Weights of a small GPT-style language model, trained from scratch on English Wikipedia.
Training: a variant of Muon for these matrices, 487M tokens, 3477 steps.
MLP neurons of a small language model. Each row is named by its layer, matrix (up: input weights; down: output weights) and neuron, and shows model dimensions 192-255. Each number is 128 + 32 x the weight over its row's rms, rounded and kept within 0 to 255.
After each neuron's rows, "fires before" lists the tokens most often just after its 100 highest values on Wikipedia text that the model never trained on; "fires after" lists the tokens most often just before its 100 highest values on Wikipedia text that the model never trained on.

L11.up710 [115 124 135  69 106 146 158  85 138 157 122 104 130 116 187 152 134 137 111 121 140 147 135 128 113 162 173  82 153 123 172 119 132 164 133 215  90 168 161  75 139  91 186  48 139 122 233 116  62 160 151 122 145 124 147  94 152 130 128  73  67 119 119 139]
L11.down710 [ 86 136 129  89 108 208 165 147 106 148 144  74 131 156 133 191 139 183  99 110 117 136  62 164 129 156 156 116 105 118 179 145  66 157 158 127 105 112 112  96 104  97 113 113 143 107 154 157 140 156  89 121 138 131 131 136  57 128 124 139 116 108 174 120]
fires before: "–", ":"
fires after: "0", "1", "9", "-", "2", " Succeeded"

L9.up486 [121  82  92 124 116 125 145 124 117 141 105 104  97 147 121 172 120  88 109 134 117 111 127  54  61 115 150 136 140 140 143 122 110 116 116 101 121  85 199  96  78 121 116 125 152 152 148 137 151 134  95 112 107  80 111 168 146 159  87 102  88 134 139 143]
L9.down486 [136 135 138 167 106 173 149 128 109 147 155 117 118 144 143 101 171 130 150 174  94 112 182 114 134 121 145 123 134 149  46 133  57 165 112 116 141 134 134 154 120 154 138 146 106  66 129  62 114 103 118 135 167 137 155 151  79 119 163 119 165 100 110 104]
fires before: "1", "2", "0", "3", "5", "6"
fires after: "3", "2", "5", "4", "8"

L9.up89 [102  79 123 135  90  85 160 110 166  94 158  90  52 166 121 157 176 137  83  74  94 143 168 127 144  93 104  81 158 130  70 143 101  56 105 152 211 153 120  83 142 102 130 173 105 118 110  82 168 190 127 138 147 144  70 100  94 142 201 173 107  97 131 139]
L9.down89 [154 110 134 150 166 143 132 107 167 127 190 117 110 210 114 156 103  71 110 126 135  61 134 172 182 138 156 103 148  87 134 106  80 104 134 158 185 137 138 143 110 113  87  96 131 120 103  99  99 138  83 122 107 167 123 121 116 142 124 146 147 148 148  70]
fires before: "0", "5", "1", "3", "4"
fires after: "1", "0", "2", "3", "7", "4"

L9.up344 [130 186 152  32 100 105 148 122 120 140  81  73 134 159 161 141 113  22  90  48 168 109 101 141 138 152 160  87 191 199  90 179 184 127  82 114 141 190 204 159  77 120  94 132  82 158 116 113 140 126 114 158 126 153 156 123  78  94 150 116 110 119 146 167]
L9.down344 [140 115 122 148 215 120 120 100 124 108  78 164 138 108 149 132 130  88 135  51 181 146 151 164  94 134 162 164 130  88  34  90 110  84 138 152 167 131 160 170 130 144 118 118 177 143 154 151 125  94 112 196 112 160 192 215  78 131 163 138 162 107 116 142]
fires before: " ", " to"
fires after: " ", "0", " Score", "7"

L9.up390 [141  90 124 118 141 160  99  99 146 145  96 115  99 250 161  58 105 157 110 132  59  70 128  90  86 138 124 118 113 164 154 147 150 148 176 106 123 140  91 129 139 165  94 162 113 115 106 164 126 141 188 166  84 131  96 142 163  94 165 105 170  89 116 120]
L9.down390 [143 154 155 108 182 103 191  71 162 119  94 129 189  74 100 164 131 123 119 130 148 122 156  94  97 138 106 128 108 185  54 153 103  89  97 129 121 107 131 153 165 126  99 111  90 127  85 178 168  96 119  69 123 114 110  99 138 128 166 145 138 116 129  89]
fires before: "9", "7", "8", "6", "2", "4"
fires after: "1"

L11.up1496 [135 128 107 108 163 117 118 177 133 110 107 148 159 192 122 149 128 191 109 172 165 131 115 128 166 148 132 127 204  77  80  94 114  86  89 147  85 113 157 139  80 153 127 130  90  96 156  62  81 119  91 122 150 155 155 143 221 124  94 104  67 118 122 145]
L11.down1496 [123 144  93 149 144 103 114  92  68 100 113 143 119  90 183 119 127 185 126 133 160 132 122  85 156 145  38  88 144 101 102 123  84 118 134 140  90 142 156 154  52  89 111 109 112 158 145 165 128 109 123 131 159 139 114 148 162  81 107 110 132 161 118 120]
fires before: "9", "0", ":", "1", "2"
fires after: " ", ".", "2"

L9.up1400 [ 87  67 103 131 114 108  95 144 142 133 125  85  84 123 158 174 123  78  92 133 150 141 141 109 109 149 131 139 152  67 101 198  94 154 144 138  50 121 170 150 174  98 171 135 159  58 161 170  82 178 139  72  89 182 105 156 126  86 113 119 171 118 106 134]
L9.down1400 [143 132 122 123 149 130 138 127 196 139 118  69 117  90 142 126 158 129  77 123  76 187 209 116  97 136 141 126 119 146 153 172 161 102 160  81 141 160 129 107 167 138 108 108 106 105  99 179 115  96 130  68 148 123 140 122 122 161 134 132  99 186 117 136]
fires before: " ", " Total", ":", ")"
fires after: " |\n", "5", "4"

L9.up1914 [145 132 103 123 111  89 179  66 150 136 150 161 112 153  98 146 121  87  56 155 115 171 163 206  74 119 161 171 130 128  88  90 133 139  66 120 100 100 118  41 157 172 175 147 168 162 112 106 110 171  79 103  91 117 109  89 171 103 133 102 129 118  96 123]
L9.down1914 [108 159 165 148 110 160 130 170 141 128 114 112 183 141 168 125 117 126  91 118 108  91 170 149 122 137 130 120 148  67  96 128  78  99  85 114  68 101 147 124 146 180  87 160 130 109 159 138 122 175  67 172 102 113 153 123 111 138 120  70 108 175 152  47]
fires before: " |", ".", "th", " /", " |\n"
fires after: " ", "1", " |", ")\n", ":"

L9.up1791 [152 157  76  93  94  94 152 144 129  70 136 158 110 139 105 140  58 138 144  92 103  90 130 119 118 162 116 134  92 194 163 111  77  98 105  84 113  89  95  99 135 186 201 178 144 168 149 132 117 110 167 152 163 115  96 144 156 176 128  90 177 158 158  92]
L9.down1791 [148 170  91 137 137  87 105 175 172 105 161 159 190 133  90 190  97  97 168 137  99 139 115 127  95 118 133 101 101 136 164 142 135 122  86 144 133 150 140 177 114 137 175 133 147 169 101 110 123 135 183 118 175 135 133 173 207 134 183 148  87 118 178 152]
fires before: " |", ".", " |\n", ";", ":"
fires after: " |", "4", "3", "2", "5", "7"

L11.up1153 [125  98 138 150 120 125 105 183 109 167 111 145  88 125 146 115 110 126 175 118 126 120 133 121 158 147 143 124 144 137 133  83 179 129 154 191 157  95  77 108 169 100 128  72 154 119  94 160 121 133 145  93  95 144 172 177  54 157 133  82 118  55 160 184]
L11.down1153 [186 129  89 152 162 134 132 113 132 122  99 113 166 119 182  77 185 102  71 132 156 107 138 161 133 150 137 176 125 105 107 118 193  58  65  97 126 117 132 108 203 187 148 189 140 110  84 124  87 119 110 135 155 148 133 118 164 119 152 116 122 155  90 173]
fires before: "0", "9", "8", " "
fires after: " "

L11.up118 [190  98 123  96  96 168  81 115 153 143 119 115 152 109  93 141 129  87  94 139 143 126  74 140 123 118 119 104 158 129 145 159 134 145 119 134 168 132 177 155  99 159 149 187 123 163 133 154 133  97 173  99 144 154 108 123 103 118 137 167  70 106 155 100]
L11.down118 [120 106 146 168 180 159 175  89 139 103 145 152 134 148 133 110 149 153 115 129 156 149 146 124 131  82 166 163 114 129 162 148 169 149 156  65 160 106 172 104  36 113 132 110 207 121  82 101 191 150 109 120 129 139 106 144 145  56 127 141  89  91 164 164]
fires before: "9", "1", ",", "8"
fires after: " ", "1", "0", " ("

L11.up1780 [145  94  94  88  79  88  48  69 155 117 173 138  78 102 156  76 109 104  91  43 168 166  91  93 127 132  70 128 146 107 119 103 133 129 134 174 146 119 149 161 143 132 103 116 153 139  90 161 114 108 145 123 116 179  71 175 172 152 152 140 142 163 144 141]
L11.down1780 [ 96 185 157 168  70  98 111 124  83 147 121  77  64  88 114 150 153 147  75 145 112 106 136 109 102 121 112 122 193 159 213 149 169 133 135  99 139  91  89  48 154  82 152 118 190 171 115 134  96 175 101 130  95 109 146 125 132 126 124 134 128 117 143 122]
fires before: " |", "UP", ")"
fires after: " |", " (", " the"

L11.up347 [107  63  95 134 119 150 138 122 136  75  84  96  77 139 109 108 169 143  77 126 126 120 115 139 117 148  91 121 151 132 135 170  95 163  87 160  99 124 149 123 141 137 174  97 105 162 188 154 108 154 135 119 158 123 170 126 189 139 139 106 129 101 152  98]
L11.down347 [ 81 197 136 103  75 117  57 110 118  78 117 102 120 143  81 136 122 146  75 127 121 141 186 124 132 126 109 169  98 162 152 169 105 116 141 172 119 157 112 165  89 131 112 110 113 154 175 102  97 141 152 154 167 141 115 134 150 122 119  82 119 168 174 127]
fires before: ")", ")\n"
fires after: "2", ".", " (", "1", "5", "4"

L11.up162 [ 88  87 173 116 112 104 100 145 132 112 137 161 140 149 112 107 120 153 188 147  96 106  90  66 133 119 114 144 145 152 157 137 125 195 105 135 143 119 132 152 129 174 128 123  54 141 156 104 184  94 135 188  87 138 126  88 176  94 101 143 126 102 133 122]
L11.down162 [ 69 164 120 155 137 112  32 142 129  66 161 115  83 113 141 156 139 146 146 103 132 139 152  61 185 125 162 116  36 129 142 117 110 175 103  97 186 116 135 176 135 138  90 153  81 139 132 113 178 167  92 131 121  98 193 107 124 156 171 109 184 120 170 124]
fires before: " (", "^{"
fires after: ".", "5", "0", "7", "2", "-"

L11.up104 [ 88  65 102 127 117 165  96 134 102 160 131 148  98 143 182  84 154 129 130 191 175 153 120 146  93 196  78 101 143 151 154 123 163 163 125 120 116 148  89 114 116  81 141 130 129 138 164 151 154 157 110 201  82  80 175  99 148 119 191 173 162 105 162 125]
L11.down104 [108 116  83 103 122 187 123 137 177 133 132 229 116  67 137 113 146 128 127 155 138 165 127  69 101 157 123 187 141 153 148 128 109 158 119 147 150 160 125 155 132 159 140 164  90  98 137 150 126 155  92 147 145  94 121 179  91 159 112 152 169 130 105  75]
fires before: "|", " January", " "
fires after: " |\n", "\"", "2", "1", "0"

L9.up1260 [168 111  96 172 100 106 135 125 145 118  71 128 149 177 165 153 106 140 186  91 150 112 112 151 132 104 131  90 155 121 152  91 114 116 138 172 176 123  69 157 118 107 188 169 181 114 127 128 126 135 146 128 139  92  74 124  73 134 124  86 111  94 155 105]
L9.down1260 [138 147 126 101 132 101 158 124 116 113 112  82 152 106 155 156  72 100  77 113 116 130 142 212  60 168 123 204 179  99 136 151 151 115 112 135 145 105  98 117  95 146 141 129  95  91 178 123 176 132  84 109  99 108 121 181 107 132 137 182  69  95 112  89]
fires before: "9", " ", "1", "8", "7", " c"
fires after: " ", " c", ","

L11.up1758 [122 150  67  58 148 149  65 113 178 162 142 122  71  68 130  76 131 130 190 113 127 117 182 154 157 143 112 164 107 133 166 188 162  70 138 154 158 172 112 119  93 151 132 154 149 132 117  78  81 163 113 116 121 149 105 167 155 154 152 137 158  86  49 103]
L11.down1758 [ 98  86  77 116 147 189 165  67 164  79 128 142 145 135 140  86 158 165 113 168 181 146 141 140 136 121  76  99 133 131 129 158 116 137 112 114 154 140  76 118  56 122 105 145 153 128 152 118 154 139 132 125  83 130 153  98 129 139 222 148 145  94 129 163]
fires before: "1", "3", "2", "4", "8", "7"
fires after: " |", " ", " /", ";", "1"

L11.up755 [131 193 140 175 128 152 128 143 135 131  88 179 113 156 159 155 125 131 154 113  96  91 137 117 136 171 141 121 131  74 155 156 191 123 167 123  86 139 110 178 168 136 108  91 148 105 117 105 126 149 136 174 160 149  94 122 143 160 116 115 120 136  98  93]
L11.down755 [124 119 162 143 105  75  95 151  57 167 130 161 128 119 140 146 135 195 133 124 139 104 104  82  86 159 117 141 133 109 123 104  98 170 124 193 152 135  93 219  45 136 111 101  94  56 117 136 103 178  93 187 135 130 114  89 166 119 162 153 151 134 105 159]
fires before: "0"
fires after: "2", "1", " ", "4"

L9.up889 [202 155  93 130 107  89 100 119  99 158 149 137 174  64  82 168 118 136  67 132 113 103 168  92  75 155 131 134 132 151 110  99 150 102 144 142 151 154 117 114  74 168 175 108 115 114 110 124 177  91 158  94 138 150  81 146 119 144 152 125 140 123  84  52]
L9.down889 [154 157 135 186  98  93 150 135 144 121 171 142 156 145 162 127  84 163  82 140  98 117 181 147  70 140 122 149 187 168 164 141 156 167 125  97 122 113  95 115 106 119 141 145 113 121 154 128 161  74 170 125 136 163 133 131  83 114  97 107 127  90 117 185]
fires before: " |", "1", ".", "2", "9"
fires after: " ", "|", " |"